Weights of a small transformer language model: MLP 640 SwiGLU, rotary positions.
MLP neurons of a small language model. Each row is named by its layer, matrix (gate and up: input weights) and neuron, and shows model dimensions 32-159. Each number is 200 + 40 x the weight over its row's rms, rounded and kept within 0 to 999. A neuron's up and down rows have the sign that makes its largest values positive.
After each neuron's rows, "fires after" lists the tokens most often just before its 100 highest values on Wikipedia text that the model never trained on.

L3.gate167,178,233,163,229,181,131,183,286,187,193,179,221,229,136,185,221,202,246,222,183,203,244,265,223,235,187,162,232,220,259,262,249,199,168,195,248,112,224,214,176,173,197,138,170,157,163,212,203,207,178,236,114,156,159,208,212,195,248,165,266,193,262,238,203,188,239,201,195,218,178,239,211,174,145,215,171,138,166,249,214,156,191,145,210,176,214,152,234,215,276,233,270,224,200,256,108,211,148,170,158,211,152,92,317,252,152,174,189,182,154,173,218,197,185,182,173,205,214,161,191,247,188,167,147,204,227,228,197
L3.up167,230,160,192,254,200,183,218,214,264,205,168,146,229,198,166,208,195,263,281,299,204,215,227,206,130,196,211,209,203,175,156,151,202,155,240,229,218,217,228,187,247,165,286,166,183,147,251,219,204,213,110,261,245,230,209,86,240,160,227,122,254,170,169,192,161,207,181,178,204,214,134,196,103,206,214,253,167,287,173,181,180,236,142,187,248,208,172,161,175,153,207,227,227,166,123,247,212,211,188,188,168,244,201,259,197,167,218,172,196,251,230,234,213,185,222,240,171,200,191,285,172,200,240,239,108,155,182,150
fires after: "="

L6.gate21,184,268,122,202,187,195,234,166,216,219,199,194,264,138,284,263,163,224,228,203,207,183,229,172,254,196,170,159,197,167,216,116,232,209,195,176,157,237,223,225,227,250,195,197,211,109,218,253,223,151,239,151,230,227,225,224,264,259,230,203,199,206,237,218,199,190,184,213,208,205,230,198,252,195,168,261,217,236,242,209,182,184,191,151,158,169,208,208,171,224,210,138,234,197,208,217,176,277,223,286,219,157,168,138,160,119,166,255,178,164,134,205,125,179,228,174,237,131,156,153,157,167,235,164,325,185,193,121
L6.up21,230,205,243,231,249,272,193,236,254,221,152,262,232,181,294,166,249,230,237,219,242,209,211,215,270,217,206,220,192,156,164,164,199,151,221,143,218,240,202,172,255,327,115,236,171,223,146,171,263,158,222,204,220,238,203,202,166,229,195,134,187,180,176,177,199,151,206,237,217,199,97,284,145,280,222,270,177,200,175,193,155,193,194,196,198,128,209,235,200,186,198,275,235,114,247,195,212,215,233,163,272,196,132,183,175,217,208,286,180,220,224,178,282,204,185,239,170,201,190,190,190,135,179,138,272,199,189,174
fires after: " in", " of", "In", " In", ","

L4.gate201,262,232,151,230,260,208,209,213,125,151,198,167,202,258,193,234,184,130,245,184,269,205,288,145,207,159,221,228,194,208,226,139,185,203,188,212,154,202,191,187,172,203,256,166,162,232,188,243,147,209,152,197,178,125,180,171,198,229,199,138,216,229,145,170,195,131,136,127,164,199,253,117,181,162,219,167,155,143,183,184,294,172,246,182,224,134,200,159,148,176,138,180,277,192,233,227,196,238,198,262,235,231,232,175,231,165,137,194,256,252,151,225,143,152,167,202,203,239,146,203,224,212,218,164,187,241,142,85
L4.up201,180,233,205,174,193,228,225,207,261,232,217,177,210,284,250,222,240,129,215,199,198,137,159,167,240,177,258,198,184,238,227,291,171,257,129,222,171,214,143,203,129,161,208,189,183,107,269,175,106,298,266,224,179,266,164,195,192,149,204,209,198,173,173,206,206,168,223,207,159,231,189,195,195,213,263,154,146,210,142,185,198,165,172,242,226,264,235,201,185,174,221,196,207,179,138,118,167,248,189,189,202,268,233,183,241,227,200,262,283,204,156,199,227,208,233,191,213,206,230,152,249,170,221,210,222,281,185,216
fires after: "|", "°", "–", "′"

L4.gate218,224,169,220,211,178,106,179,211,185,253,145,231,162,197,226,245,150,175,242,169,241,194,172,154,167,145,178,228,219,178,204,212,181,222,217,191,268,176,202,197,230,104,181,210,172,115,160,238,242,166,198,205,225,176,221,200,237,251,214,170,196,128,181,200,255,266,138,250,237,221,144,209,227,238,287,178,172,167,261,202,215,248,119,144,185,226,175,171,234,191,198,212,233,218,127,184,244,255,283,295,247,179,239,241,242,256,155,170,206,164,233,241,211,271,148,209,229,174,161,194,170,263,242,217,203,153,194,146
L4.up218,184,137,141,184,195,181,243,214,194,209,159,280,305,205,164,202,224,208,188,222,257,232,154,219,142,208,225,287,193,240,190,229,215,242,302,197,219,213,208,211,147,185,135,185,204,240,227,122,177,220,182,169,182,240,223,233,202,244,149,99,175,203,196,236,216,204,145,260,208,242,183,232,195,234,141,183,152,227,214,260,196,217,211,214,209,158,175,223,225,151,254,202,192,159,173,245,197,273,202,287,183,168,290,192,241,249,149,191,278,254,227,222,286,251,243,225,228,197,160,223,197,227,202,246,264,213,140,205
fires after: ".", " (", "′", "#"

L4.gate456,220,267,224,202,186,216,264,179,212,138,189,189,242,213,193,268,220,221,227,192,169,236,183,203,190,228,227,328,262,178,174,164,188,155,199,194,151,160,209,20,157,158,155,208,186,175,218,139,239,195,233,146,143,166,218,182,203,232,266,175,242,181,195,151,229,237,224,152,203,190,242,236,188,249,176,230,173,185,133,147,200,205,310,174,227,218,221,165,203,178,237,179,217,204,134,174,162,206,295,212,204,163,205,240,201,130,236,236,198,180,227,268,205,235,168,198,171,176,168,215,212,242,307,190,222,164,184,175
L4.up456,192,263,221,209,243,212,197,162,269,124,154,188,178,195,230,233,230,235,229,154,158,303,83,202,186,191,256,302,251,219,193,169,194,208,163,268,189,204,199,137,160,203,175,158,174,234,201,222,247,131,249,156,174,153,193,195,190,214,227,230,132,215,188,294,214,201,194,161,226,201,203,294,156,231,158,180,171,166,202,172,207,187,231,215,261,201,244,166,186,177,225,201,237,158,174,179,184,214,281,164,239,175,162,250,174,145,239,245,176,122,230,193,239,193,81,138,190,218,188,235,193,201,249,173,237,158,180,167
fires after: ".", " |"

L4.gate271,214,180,236,218,201,188,150,255,185,164,92,177,221,141,183,189,135,172,261,205,205,197,141,253,221,179,107,197,176,226,182,155,180,204,170,182,188,247,248,221,211,228,115,201,188,119,190,203,188,245,232,240,251,144,197,229,160,206,228,212,130,209,181,194,238,242,205,219,313,142,260,170,215,211,192,259,173,252,226,226,220,213,203,166,185,188,151,301,191,204,158,211,157,170,187,171,167,169,166,191,182,212,123,265,223,211,161,238,233,209,236,216,276,195,209,190,200,175,201,240,155,174,284,272,163,268,215,207
L4.up271,245,256,215,228,199,167,197,182,240,163,228,200,306,209,282,197,191,111,151,248,193,220,193,177,244,229,222,172,287,197,289,85,190,206,222,258,227,210,194,160,231,212,213,300,277,165,240,222,156,183,252,183,139,250,213,214,224,216,250,146,225,168,248,186,198,154,213,158,160,217,169,180,166,187,201,141,228,160,211,233,152,226,175,183,261,144,230,204,195,224,267,239,271,199,211,157,164,170,226,153,215,197,204,187,208,269,207,199,252,193,248,141,254,211,240,203,160,195,189,234,281,151,252,165,190,156,191,233
fires after: "="

L4.gate302,252,173,255,191,259,197,187,203,206,228,228,91,176,287,229,214,141,141,226,186,205,164,198,199,173,215,196,228,207,185,264,184,248,248,150,207,230,254,200,180,223,151,173,158,189,146,192,268,245,201,189,224,214,200,219,207,304,191,221,209,237,228,149,215,264,214,245,226,271,278,131,166,177,233,249,190,213,198,241,178,240,220,211,174,236,223,234,100,168,275,143,254,231,196,215,186,263,243,242,158,246,159,146,183,212,264,206,224,188,113,179,195,198,199,180,191,206,191,174,194,151,238,199,189,193,134,200,282
L4.up302,194,230,233,177,212,163,154,192,261,225,202,178,191,184,215,177,125,192,149,191,147,245,197,180,165,143,211,193,224,198,239,206,201,202,140,206,244,243,161,181,256,107,153,248,299,142,212,271,229,208,262,235,201,167,204,169,229,134,198,210,202,214,223,167,297,185,253,221,204,296,169,132,157,182,228,241,210,195,220,127,189,282,230,187,216,214,258,147,191,241,164,193,301,200,189,200,245,193,289,179,270,211,146,230,215,229,211,214,196,142,250,177,175,238,147,176,157,184,222,204,177,283,222,182,184,139,263,229
fires after: "19", " 18", "18", " 17", " 184", " 185"

L3.gate103,240,106,224,213,142,270,185,194,214,186,124,194,143,207,162,209,90,275,173,183,215,156,275,154,204,245,162,205,192,168,120,212,187,153,153,208,140,224,178,178,244,198,180,196,179,150,274,162,171,227,194,219,196,264,103,176,312,221,264,254,292,253,188,219,232,195,277,121,199,209,272,185,139,163,205,310,157,177,123,220,239,206,217,219,179,165,205,231,173,193,203,202,215,207,171,203,148,122,150,147,153,187,169,128,202,224,154,264,197,209,181,205,276,228,193,211,157,227,246,189,235,225,157,223,183,208,163,207
L3.up103,195,153,138,222,129,199,269,209,210,132,204,188,256,179,167,126,155,222,235,198,152,220,186,210,149,215,196,245,212,215,251,141,214,202,198,232,166,175,150,233,231,133,132,165,310,229,301,180,215,155,241,228,175,177,181,248,259,173,240,165,263,242,173,145,176,194,203,175,186,214,197,184,162,223,217,199,209,232,204,218,214,263,195,228,231,172,223,173,214,115,186,193,189,175,229,289,153,121,162,169,163,246,117,208,254,188,142,171,176,173,183,239,212,208,286,168,118,187,206,195,198,148,137,302,152,161,190,220
fires after: " |", "s"

L6.gate495,110,128,206,144,197,209,221,182,188,214,135,203,157,237,235,231,180,197,263,173,142,144,134,225,250,169,238,229,163,253,210,202,186,261,213,176,151,151,130,230,191,212,247,258,200,216,174,207,216,165,195,188,175,273,182,189,157,194,228,189,232,179,145,207,234,138,217,171,183,166,191,220,192,276,219,197,228,186,172,172,252,245,116,239,259,220,316,188,181,247,298,226,176,203,161,205,174,225,193,289,251,208,199,178,235,320,250,208,232,189,260,155,174,217,200,184,241,199,149,184,181,182,222,217,196,236,185,259
L6.up495,238,237,188,214,245,244,198,209,193,277,247,229,176,179,175,140,220,194,236,213,151,283,195,141,195,211,234,199,210,261,248,222,248,161,147,153,208,261,260,190,203,240,242,210,188,185,239,228,173,254,155,197,184,157,264,239,227,266,233,162,128,175,198,145,141,237,158,246,321,199,211,217,258,171,236,149,193,167,268,198,225,170,143,184,134,174,205,232,254,191,173,119,211,203,253,238,215,222,203,230,193,150,203,142,193,156,169,190,236,200,185,207,240,130,142,186,194,180,156,255,206,200,242,177,195,233,191,204
fires after: " |", "|", " Rep", " Em", " Nation", " C"

L4.gate153,200,151,213,251,159,194,203,293,219,298,243,223,259,286,236,229,184,192,251,175,221,204,187,165,250,132,149,253,210,261,247,275,165,233,157,215,199,165,196,190,222,235,172,272,163,181,169,158,174,196,195,256,191,247,237,225,179,230,174,171,214,246,180,201,220,90,192,178,180,238,144,225,149,219,294,163,223,148,153,177,257,181,152,176,195,212,94,286,234,181,181,201,202,203,212,212,223,251,181,229,251,234,261,205,221,199,157,199,225,206,272,186,229,224,211,193,222,177,200,109,200,192,212,216,191,287,214,256
L4.up153,255,226,208,184,209,213,218,164,197,186,244,263,196,158,214,236,139,248,238,262,217,207,185,215,163,198,107,179,137,223,181,215,240,215,166,130,224,180,167,144,217,191,232,289,205,172,228,219,200,214,260,236,138,185,162,257,181,189,177,141,164,221,200,209,300,243,182,252,241,180,115,198,176,200,226,154,222,181,175,243,207,153,145,123,124,255,206,152,219,150,237,199,239,138,188,214,173,219,210,186,155,217,196,214,272,219,168,166,201,202,229,213,240,215,311,179,177,187,240,175,127,154,145,192,170,158,210,282
fires after: " 0", " 2", " 1", " 3", "'"

L6.gate183,228,257,266,230,148,246,293,209,183,264,178,219,219,187,207,201,204,211,235,164,190,200,158,222,215,270,230,230,167,268,218,176,206,257,243,186,183,222,264,202,188,276,205,264,208,220,200,214,158,179,228,286,204,170,206,174,193,228,244,213,159,232,184,152,202,220,137,191,223,236,250,149,148,243,230,164,154,147,210,203,262,208,221,175,227,295,245,167,245,251,151,178,188,206,249,235,148,198,207,254,206,221,179,135,229,168,269,246,231,243,117,210,166,145,194,203,136,146,178,233,167,172,238,152,241,311,245,194
L6.up183,190,226,180,231,139,195,239,161,256,199,138,248,185,181,224,252,169,175,202,214,226,256,159,154,195,202,163,200,198,208,208,181,108,192,142,123,97,195,146,204,200,219,312,120,173,178,221,214,211,266,188,206,225,106,181,246,236,212,292,165,154,178,245,234,174,163,205,184,214,205,157,216,153,232,247,178,184,271,232,310,204,226,106,244,182,178,205,242,201,225,230,224,224,191,185,94,267,196,214,169,143,201,174,160,202,165,155,186,203,200,227,249,236,239,203,234,185,148,238,142,171,219,228,204,194,133,156,155
fires after: "|", " of"

L6.gate120,228,140,255,165,183,174,222,264,210,181,196,170,242,165,221,239,186,265,258,200,126,209,284,122,187,191,187,169,180,289,214,266,205,195,164,172,199,256,179,218,231,198,253,196,187,206,296,230,232,205,202,180,220,233,226,236,172,277,158,72,262,181,241,279,187,124,245,182,269,186,188,221,255,218,243,225,180,164,187,198,223,144,175,165,210,229,223,237,222,215,111,174,211,182,233,246,146,247,212,213,205,259,217,227,180,156,204,188,200,214,171,191,191,214,253,296,207,213,236,184,184,160,170,251,154,126,205,227
L6.up120,190,179,236,183,202,148,178,182,211,265,213,182,178,198,122,272,193,147,192,149,159,196,194,262,207,256,107,194,164,170,233,214,275,249,141,186,191,195,249,143,268,172,141,187,201,234,186,112,205,178,191,171,261,259,250,193,267,222,203,147,220,232,190,275,266,161,221,263,124,196,154,247,196,199,231,225,186,176,175,207,182,202,217,173,209,176,196,241,149,160,244,205,213,173,194,283,243,194,244,218,200,128,264,216,242,183,191,168,264,272,167,229,166,144,197,254,249,228,263,227,210,226,159,217,211,141,168,197
fires after: " the", " to", " In", "|", ","

L6.gate459,210,239,167,198,213,249,234,202,217,263,180,269,219,228,226,203,205,233,201,215,241,203,285,248,146,215,208,232,234,214,212,242,157,146,194,201,172,244,176,164,127,220,243,225,206,190,243,230,272,176,148,155,248,222,189,263,125,180,169,193,238,210,254,258,260,254,267,132,240,279,231,215,222,238,226,197,269,245,258,216,183,249,172,137,226,229,161,219,175,218,277,201,170,208,178,278,183,190,292,245,232,193,206,186,207,176,161,321,195,195,177,224,152,182,242,228,253,260,169,129,266,254,207,227,198,283,225,156
L6.up459,259,174,167,189,262,188,204,212,157,251,192,200,166,260,254,156,136,138,165,200,202,195,174,246,120,226,252,176,177,193,186,190,313,189,189,189,181,267,196,276,231,213,229,231,239,236,259,203,129,235,186,243,219,201,230,259,228,199,177,138,177,219,147,156,229,217,192,187,249,222,178,189,191,272,187,257,275,246,183,246,204,167,198,208,252,202,167,118,186,238,174,159,192,216,255,275,222,119,124,138,180,156,192,246,213,232,221,158,239,181,221,325,203,216,205,256,164,196,199,200,203,246,219,216,154,282,165,191
fires after: " at", ":", "y", "s", ".", "e"

L4.gate470,208,142,253,202,174,209,225,196,181,294,214,122,260,291,145,230,110,254,274,196,219,161,230,160,160,201,169,159,206,217,161,185,172,150,208,186,195,285,204,177,183,174,224,180,147,215,99,242,199,204,238,114,211,185,209,200,205,236,185,174,223,219,71,124,174,147,198,315,209,210,221,201,164,198,183,197,150,209,210,160,236,169,197,191,183,237,269,275,230,219,146,243,198,193,161,190,254,227,264,218,237,187,181,262,221,233,190,204,254,185,208,227,212,168,198,212,208,133,173,213,193,221,228,177,169,236,106,202
L4.up470,144,154,219,176,193,175,235,199,180,214,120,164,192,168,173,203,145,221,215,246,220,169,242,121,140,172,241,126,236,225,201,220,215,202,214,203,210,274,175,183,168,225,231,231,182,166,194,140,249,183,208,165,213,172,150,171,202,200,124,152,169,198,147,180,259,228,235,313,160,202,198,193,132,175,192,182,165,239,180,261,163,183,287,200,169,248,155,214,216,179,189,278,126,202,199,207,253,258,204,220,176,279,160,200,198,237,120,141,268,165,193,207,141,144,217,224,262,183,257,220,176,192,197,240,155,144,172,207
fires after: " |", "|", "-", " the", " and"

L3.gate608,150,213,147,167,184,185,201,237,226,132,145,213,247,166,176,154,147,213,188,160,203,208,287,204,283,170,177,184,250,231,218,241,186,217,131,217,214,195,124,306,180,224,220,129,232,248,248,174,186,121,223,229,190,177,255,233,307,237,186,191,175,271,205,240,235,259,223,185,250,206,210,198,223,204,173,176,243,212,207,221,201,119,232,250,264,255,188,228,136,178,211,193,202,221,198,242,204,204,155,129,205,228,164,183,172,241,213,152,265,135,175,147,263,198,152,236,178,198,254,168,221,111,166,260,151,165,142,181
L3.up608,136,188,179,145,152,189,181,245,229,200,198,248,285,178,135,179,169,211,194,172,206,192,241,152,233,194,191,143,211,247,256,237,172,199,178,164,156,159,118,228,198,194,172,179,231,197,232,187,131,187,184,189,126,192,278,134,243,234,203,150,191,270,208,80,261,241,202,198,249,212,237,149,222,140,219,251,233,222,129,181,225,201,212,221,268,257,213,248,146,176,193,155,213,206,130,226,169,184,159,147,216,267,215,177,215,254,228,197,226,193,198,204,204,246,194,266,161,170,253,120,212,170,177,213,188,159,148,185
fires after: " |", "|", ","

L4.gate446,160,171,260,164,219,193,193,195,148,184,210,202,204,91,216,215,147,184,214,237,181,143,224,174,192,232,209,200,179,230,184,279,193,182,238,202,174,193,118,203,155,172,197,116,190,171,201,135,241,138,160,294,230,144,195,156,251,235,207,193,158,266,136,219,219,234,220,134,149,228,202,154,303,189,248,170,213,265,207,138,168,188,212,165,137,218,290,211,230,153,196,184,127,185,285,200,172,156,216,219,138,125,221,209,242,177,273,187,243,176,127,148,235,236,205,168,245,127,198,193,171,252,199,223,192,209,209,197
L4.up446,200,224,219,220,162,256,202,165,174,187,290,169,248,185,207,158,131,217,232,232,234,189,180,189,164,203,232,231,229,271,164,213,145,230,205,243,140,176,123,178,156,183,162,186,189,157,254,203,176,173,99,266,132,184,228,199,275,200,169,188,179,257,180,202,195,180,203,149,127,211,171,184,235,197,203,133,278,204,234,161,156,212,263,245,176,185,318,257,200,205,197,182,168,208,239,202,165,123,204,182,159,114,234,234,246,167,236,258,238,176,212,152,220,175,251,182,206,136,192,208,256,229,137,207,229,170,222,184
fires after: " |", "|", ";", ")"

L6.gate600,207,147,223,216,224,219,185,238,197,231,173,183,197,238,291,160,266,186,261,167,139,252,151,232,261,226,257,241,285,231,245,263,207,204,199,204,145,217,273,202,202,188,131,221,194,223,196,208,185,174,169,215,183,200,224,123,232,150,222,201,201,205,177,179,172,184,214,237,275,199,162,258,245,164,230,266,219,192,193,155,173,215,172,156,215,281,163,236,195,211,225,193,141,229,194,231,240,195,210,215,130,196,189,147,148,169,240,218,259,235,245,184,155,220,152,205,166,265,197,158,188,232,211,200,170,212,147,177
L6.up600,139,220,146,220,181,186,232,149,180,268,171,206,236,197,163,202,250,231,246,193,234,172,174,201,155,200,212,166,136,139,231,197,259,172,200,165,174,203,192,195,234,246,193,187,215,181,287,280,182,228,173,191,177,191,268,115,187,274,184,158,240,220,189,160,233,210,163,185,132,245,237,148,186,228,164,195,238,160,282,236,179,150,149,171,215,115,259,147,241,284,153,142,245,151,160,190,283,202,181,219,190,117,163,206,160,248,214,145,197,250,132,174,174,129,223,174,157,200,169,184,246,202,183,151,186,221,216,204
fires after: "|", "{", "E", " |", "2", " J"

L4.gate616,196,201,173,190,235,173,290,184,140,158,182,248,147,206,212,202,180,151,175,201,168,216,210,204,189,282,211,252,160,167,240,262,212,201,227,149,179,192,250,178,192,171,210,179,217,188,180,234,176,201,225,249,278,219,254,241,221,185,123,155,197,171,201,235,223,183,191,137,214,166,270,192,232,242,250,208,253,163,174,198,194,226,174,203,187,195,280,186,181,204,219,190,209,205,242,210,220,236,213,276,281,183,267,160,169,164,234,180,253,256,147,241,219,162,205,225,161,187,151,216,240,197,175,218,281,291,145,129
L4.up616,289,240,189,132,236,156,248,192,125,212,175,171,170,193,196,209,243,166,179,195,180,222,160,249,174,230,156,227,239,190,201,214,204,218,167,166,192,236,216,165,203,233,245,210,201,195,174,250,170,201,214,262,138,232,241,253,206,213,225,136,172,176,259,204,219,235,191,273,219,338,203,220,214,222,245,130,207,122,230,267,193,205,178,204,226,243,201,120,206,279,201,171,158,230,208,243,206,255,215,183,190,211,272,236,151,223,236,240,162,213,190,224,197,214,265,229,230,168,110,209,207,170,102,175,228,204,118,137
fires after: "–", " on", "′", " (", "#", "On"

L4.gate161,218,206,202,218,246,115,172,172,151,230,176,231,199,240,170,176,179,212,240,229,180,187,185,174,192,227,301,234,244,181,147,173,159,197,241,160,133,244,230,148,122,170,167,211,200,243,169,178,194,239,165,208,222,211,239,282,179,231,209,308,214,254,195,193,181,185,172,197,187,193,259,208,296,164,207,246,159,156,170,194,260,207,177,161,179,143,157,249,142,144,192,155,199,218,197,186,134,238,179,208,204,209,183,275,278,190,259,218,203,288,197,230,173,137,139,201,144,198,211,275,294,127,209,203,171,223,145,175
L4.up161,151,221,273,200,166,230,228,216,204,202,182,243,230,123,103,201,134,229,179,187,252,160,213,212,157,189,209,169,166,269,243,109,202,99,121,209,197,232,181,261,135,197,209,207,277,192,293,195,213,164,161,171,169,237,199,213,183,217,222,252,131,209,213,180,192,202,227,275,214,221,224,249,204,154,230,226,159,207,165,225,193,168,154,171,131,253,203,234,211,177,190,168,200,196,218,253,232,168,174,193,168,212,211,188,196,210,167,122,322,170,223,212,120,207,218,238,240,109,271,210,178,234,180,187,202,163,181,248
fires after: " |", "|", ")"

L6.gate187,137,210,144,222,169,167,182,202,163,269,225,219,200,214,213,159,235,165,162,232,182,267,153,181,187,250,252,237,164,220,230,236,229,208,210,146,192,207,244,144,199,232,97,211,206,136,235,231,138,220,139,187,194,183,170,164,217,145,190,242,235,217,228,157,233,200,223,296,190,245,188,194,141,209,150,170,149,160,226,166,181,232,246,158,139,143,182,256,148,181,145,187,192,221,181,180,228,165,204,296,254,135,170,234,198,148,261,158,216,208,186,187,135,148,224,125,214,213,191,191,203,293,225,155,205,114,155,199
L6.up187,138,156,185,184,154,103,172,198,238,207,194,195,144,168,167,210,238,138,275,181,247,246,147,211,261,196,201,160,221,175,228,148,240,260,214,189,215,160,172,148,169,201,231,195,242,80,230,191,108,229,146,246,137,234,184,203,213,244,195,191,238,161,158,229,147,165,241,142,216,208,152,219,208,244,250,259,270,160,248,188,203,227,224,186,184,211,229,192,219,161,244,117,225,138,145,194,291,212,151,225,130,195,189,288,202,225,170,255,220,257,153,144,148,189,227,291,146,224,224,148,184,166,201,226,149,232,235,193
fires after: " |", "|", " film"

L6.gate415,184,160,190,186,211,167,217,267,169,137,191,214,163,203,197,223,201,213,143,258,144,292,191,200,244,225,79,227,195,108,166,144,188,201,181,175,201,187,184,220,219,163,115,216,169,194,204,215,232,232,221,197,195,213,178,154,186,216,227,141,150,182,267,225,227,218,256,224,237,288,231,207,176,170,191,163,256,171,198,202,274,183,294,217,174,206,234,298,202,313,225,274,156,298,174,173,236,202,209,219,186,220,225,205,190,166,166,230,229,211,258,230,179,159,170,215,210,225,232,207,163,294,237,242,237,209,255,192
L6.up415,219,148,124,216,209,180,190,252,237,173,199,180,146,210,246,235,173,183,206,235,174,214,211,208,208,170,128,236,200,217,200,166,114,118,236,154,131,177,198,204,212,263,181,258,152,201,236,225,152,188,248,231,201,220,205,251,217,185,209,167,180,185,267,260,178,176,265,174,281,188,212,276,169,165,148,175,231,192,277,207,186,226,209,200,146,173,248,270,224,228,229,231,134,273,114,98,262,197,161,174,173,215,243,150,138,156,172,200,241,185,226,237,216,150,189,235,206,188,211,171,133,226,183,215,209,236,311,164
fires after: ".", ",", " and", "="

L4.gate593,226,185,184,167,191,232,256,201,178,172,202,236,157,255,253,254,246,117,157,155,220,162,244,173,232,231,193,208,212,207,203,178,270,163,222,175,232,248,138,187,235,200,253,232,234,227,168,143,183,169,206,244,224,126,157,137,157,107,168,219,177,234,229,166,201,199,151,217,187,174,220,201,198,238,219,247,191,285,199,144,190,220,248,262,145,272,169,142,184,191,237,248,210,212,227,195,174,175,279,208,226,223,163,131,206,162,275,196,305,232,136,198,185,196,182,214,270,197,157,217,176,113,151,237,236,194,240,230
L4.up593,208,202,225,189,238,229,211,209,216,207,129,240,159,173,190,232,195,242,135,152,262,242,184,238,210,230,169,306,218,218,88,191,219,220,135,159,180,137,223,171,217,212,233,198,224,181,175,210,235,183,195,191,261,165,151,237,204,170,246,213,155,210,236,196,137,246,181,172,266,228,173,229,300,297,170,202,248,265,237,183,205,182,199,222,210,196,165,131,252,187,199,178,188,197,205,194,96,160,259,213,160,216,102,166,163,123,202,148,189,202,109,227,249,185,236,217,225,229,181,201,282,172,170,226,177,157,280,221
fires after: "  "

L3.gate439,267,262,214,230,254,258,262,190,179,193,252,210,290,211,212,236,142,181,190,133,188,173,188,160,191,235,169,234,233,234,216,294,196,220,206,187,235,248,176,189,170,247,254,195,232,268,183,221,183,255,139,149,174,194,235,166,247,183,151,181,201,152,139,204,230,154,251,311,200,234,162,192,226,147,214,95,203,170,186,212,179,233,146,121,183,149,260,209,280,197,152,100,242,160,223,161,231,248,216,154,197,201,180,225,160,227,163,216,257,195,246,165,166,172,249,241,172,187,262,153,166,273,218,199,213,157,191,221
L3.up439,165,275,214,172,191,169,239,197,208,247,255,200,233,199,190,209,180,203,220,192,123,255,207,214,200,202,178,186,132,218,166,194,143,234,194,181,209,199,155,237,168,182,165,162,186,194,191,250,238,258,190,225,220,191,208,229,166,208,160,117,219,135,125,181,243,187,193,175,299,153,217,218,203,137,226,166,256,243,222,230,231,253,129,209,222,182,184,111,182,92,214,206,145,164,191,208,153,181,237,246,266,205,116,230,188,183,265,152,144,182,148,265,215,233,165,186,163,266,298,233,126,253,138,273,217,261,205,139
fires after: "\n", " 3", " 2", " 4", " 5", " a"

L6.gate169,186,253,242,233,284,237,208,161,121,194,231,234,236,203,189,207,174,224,227,145,156,194,202,128,145,181,175,214,249,161,148,213,117,204,211,195,179,238,169,177,192,152,154,155,196,239,261,203,291,177,221,233,221,260,148,200,268,236,223,164,158,198,234,148,193,162,219,183,243,171,167,207,231,207,183,174,262,118,207,256,221,210,231,188,264,144,188,188,196,152,196,172,196,234,202,243,187,177,250,218,270,162,245,178,266,141,160,168,176,181,239,235,178,221,155,222,253,202,171,211,114,225,187,230,259,188,193,244
L6.up169,197,266,140,225,188,171,130,267,215,126,209,193,115,265,210,230,205,128,239,174,157,193,245,213,143,214,209,232,216,157,175,224,202,131,175,215,165,190,211,224,192,220,175,171,174,187,299,223,219,249,209,181,213,217,188,189,185,216,230,148,230,152,153,165,174,173,226,186,229,265,189,218,249,265,199,151,133,208,285,154,196,125,212,210,240,177,131,220,180,84,168,187,174,184,176,201,229,180,162,174,193,125,130,246,197,172,188,270,198,194,228,248,221,167,194,173,181,180,217,231,213,262,138,255,252,188,221,231
fires after: "."

L6.gate231,184,212,227,225,188,135,214,239,112,186,271,141,198,183,236,233,175,252,202,224,141,199,299,220,209,180,157,189,147,121,161,186,229,186,168,185,190,225,222,205,164,167,167,243,228,222,194,253,160,153,254,244,255,192,177,181,238,229,221,292,222,147,185,188,186,213,189,226,250,177,210,209,152,227,200,210,189,197,227,172,171,188,194,199,224,213,134,255,142,199,214,223,164,216,237,146,204,181,266,185,223,155,152,121,134,172,173,240,220,133,275,240,175,199,166,168,164,176,163,226,176,193,236,109,305,144,234,267
L6.up231,234,203,175,165,184,159,249,253,241,171,219,203,168,169,271,188,184,239,204,282,228,185,192,231,183,221,172,227,187,186,221,149,137,163,241,221,178,211,224,237,204,134,216,194,190,130,257,145,149,205,155,251,110,205,246,167,185,205,206,261,180,198,178,174,194,221,206,142,212,271,168,188,190,153,234,181,191,252,212,237,218,224,279,181,137,212,227,215,235,163,259,223,230,233,215,178,167,225,205,124,190,140,234,211,158,199,144,207,206,279,259,235,198,189,193,118,145,217,195,226,195,104,310,175,233,261,250,161
fires after: "="